Part of a small language model's weights: LayerNorm before each block, capped logits.
MLP neurons of a small language model. Each row is named by its layer, matrix (up: input weights; down: output weights) and neuron, and shows model dimensions 176-239. Each number is 200 + 30 x the weight over its row's rms, rounded and kept within 0 to 999.
After each neuron's rows, "fires after" lists the tokens most often just before its 100 highest values on Wikipedia text that the model never trained on.

L5.up477,213,106,223,185,199,244,244,197,177,156,219,191,294,177,227,218,179,159,189,154,173,148,144,182,197,226,167,263,219,185,226,178,226,247,211,182,194,212,147,211,213,228,229,161,167,257,231,209,164,219,205,186,235,170,208,206,207,209,175,151,161,158,220,200
L5.down477,188,207,211,159,190,213,195,162,228,162,186,190,210,208,232,185,200,183,171,232,207,170,257,222,217,230,190,143,198,181,195,157,188,209,204,156,183,162,194,201,241,157,151,143,167,208,185,142,195,221,195,223,230,202,180,186,169,188,250,178,194,201,195,199
fires after: "A", " B", " Al", " A", "\n", "G"

L5.up957,178,183,133,221,205,196,226,190,174,247,196,216,166,189,210,186,175,176,201,157,213,216,188,197,193,194,172,245,221,210,219,161,162,251,193,151,222,219,236,186,237,173,176,163,211,203,231,150,226,193,201,208,176,170,217,228,188,232,225,157,202,214,189,194
L5.down957,214,244,192,215,192,181,184,193,182,227,130,200,210,188,236,219,128,202,193,233,150,218,180,241,201,163,189,170,221,250,221,208,284,205,190,205,227,218,198,251,145,228,219,153,210,203,190,253,230,136,189,180,190,200,179,206,238,228,183,176,190,199,202,191
fires after: "1", " place", " med", "2", " b"

L5.up18,215,208,189,192,134,189,161,232,236,157,201,225,229,202,181,178,217,112,129,200,183,200,210,174,194,198,177,121,200,255,229,210,244,198,237,236,245,178,210,204,215,218,190,188,203,200,206,144,175,247,234,234,212,169,211,168,167,194,221,149,193,202,157,189
L5.down18,199,207,227,149,232,215,175,170,199,216,231,224,224,166,268,237,184,186,206,196,198,227,151,156,182,211,158,241,208,240,172,181,220,195,229,154,198,210,182,228,184,186,203,192,161,162,167,192,195,190,169,255,221,245,256,185,240,185,231,205,239,204,240,168
fires after: ".", ",", " the", " that", " in"

L10.up233,183,212,250,188,143,211,149,173,192,230,196,172,222,207,183,139,199,184,217,205,182,170,219,161,252,133,213,189,165,244,216,204,205,210,191,245,178,202,207,169,190,203,158,242,224,201,186,225,211,219,222,207,230,234,241,206,199,212,202,189,221,206,176,160
L10.down233,200,220,164,197,173,194,206,170,218,175,266,187,191,195,189,232,156,136,178,207,195,178,162,228,257,144,234,237,224,194,149,178,258,216,204,214,184,197,190,168,176,208,168,212,219,201,215,211,211,188,219,191,185,226,253,192,225,196,197,258,232,193,149,234
fires after: ",", " in", " and", " man", " the", "s"

L5.up962,181,156,180,232,223,226,203,185,243,188,209,192,189,186,196,243,174,210,203,215,171,124,141,216,177,266,262,205,192,189,219,244,253,257,155,195,216,189,189,218,214,185,222,191,243,218,192,236,194,191,146,229,204,186,194,240,157,188,196,196,146,205,177,220
L5.down962,244,201,245,214,197,221,255,199,170,225,180,207,186,199,265,219,180,164,179,188,204,179,261,175,248,224,216,161,210,175,220,215,187,239,226,208,168,190,222,195,257,154,214,181,188,183,140,222,223,204,182,226,197,189,144,159,212,181,175,197,211,188,163,166
fires after: " W", " w", "w", "he", "at", "a"

L5.up100,224,232,218,167,218,224,162,194,180,202,206,157,187,175,153,172,171,197,220,242,167,247,237,207,195,220,256,175,231,225,172,213,173,230,196,271,193,218,221,120,188,198,173,165,189,237,198,212,226,157,164,105,194,140,199,251,148,139,205,256,195,207,206,197
L5.down100,217,220,186,203,193,205,166,209,183,206,117,223,199,227,233,196,149,288,185,259,216,225,200,174,236,177,228,193,219,214,184,205,292,164,164,263,207,263,217,218,194,220,221,170,226,205,180,192,140,169,191,192,248,192,182,186,207,197,202,184,176,173,175,224
fires after: " the", "1", " w", "'", " U", " The"

L5.up1104,210,208,170,211,188,160,220,230,187,205,199,265,190,217,184,222,178,221,195,247,205,188,246,196,207,173,186,170,176,227,193,164,181,162,103,234,182,161,198,200,179,140,202,243,203,191,273,263,209,184,163,173,224,206,232,135,193,150,191,197,176,168,241,149
L5.down1104,159,193,203,175,165,226,223,150,203,215,148,187,193,226,234,193,250,208,211,216,186,238,173,215,190,225,233,200,239,191,211,199,195,217,213,159,207,215,197,190,170,213,196,158,233,161,222,119,217,200,206,223,191,160,153,172,222,189,179,185,243,190,207,262
fires after: " the", "'", "The", "1", " his"

L5.up577,212,220,168,156,211,214,176,253,166,225,160,234,180,196,173,229,208,198,169,206,210,185,225,212,146,195,175,203,198,280,229,210,191,151,184,239,158,206,227,191,193,190,163,204,207,246,225,227,169,171,195,187,208,131,227,191,209,175,168,163,185,261,241,198
L5.down577,237,182,198,162,219,197,253,228,133,191,224,216,198,187,257,203,162,192,198,217,201,205,224,185,210,149,196,209,182,221,181,164,207,244,232,192,183,225,204,196,194,197,255,160,249,241,203,188,172,243,219,172,227,186,190,250,207,185,165,169,202,165,233,217
fires after: " the", "The", " The", " r"

L5.up1225,211,178,197,221,232,237,222,214,209,158,199,180,118,238,202,226,191,148,220,238,196,188,197,220,199,221,229,208,161,187,212,248,233,230,215,205,184,184,225,211,170,209,170,161,173,204,220,183,229,188,150,193,242,202,180,203,172,174,207,217,147,196,213,160
L5.down1225,179,229,216,160,206,210,239,220,184,186,205,216,214,176,228,252,166,207,204,202,185,158,187,198,271,216,210,256,179,193,174,208,209,210,205,166,195,244,194,182,294,113,187,157,162,170,147,206,222,241,231,177,243,211,226,237,251,197,149,226,149,226,173,268
fires after: " f", " F", " W", " w", " up"

L7.up1286,160,219,149,194,152,146,198,184,198,211,210,200,147,201,213,200,232,190,197,161,187,236,137,165,186,170,226,203,220,153,186,146,230,209,194,171,136,220,210,210,214,202,193,192,227,192,189,201,178,191,135,188,175,176,191,251,258,198,225,180,198,232,173,150
L7.down1286,219,195,203,188,162,166,168,214,228,210,213,193,203,189,208,183,183,221,244,210,171,160,233,204,212,160,181,157,207,199,208,222,237,211,235,218,208,233,208,186,164,215,241,238,197,196,229,229,193,188,217,204,235,183,185,177,167,164,165,166,184,224,229,238
fires after: "el", "2", "t", " B", "b", " b"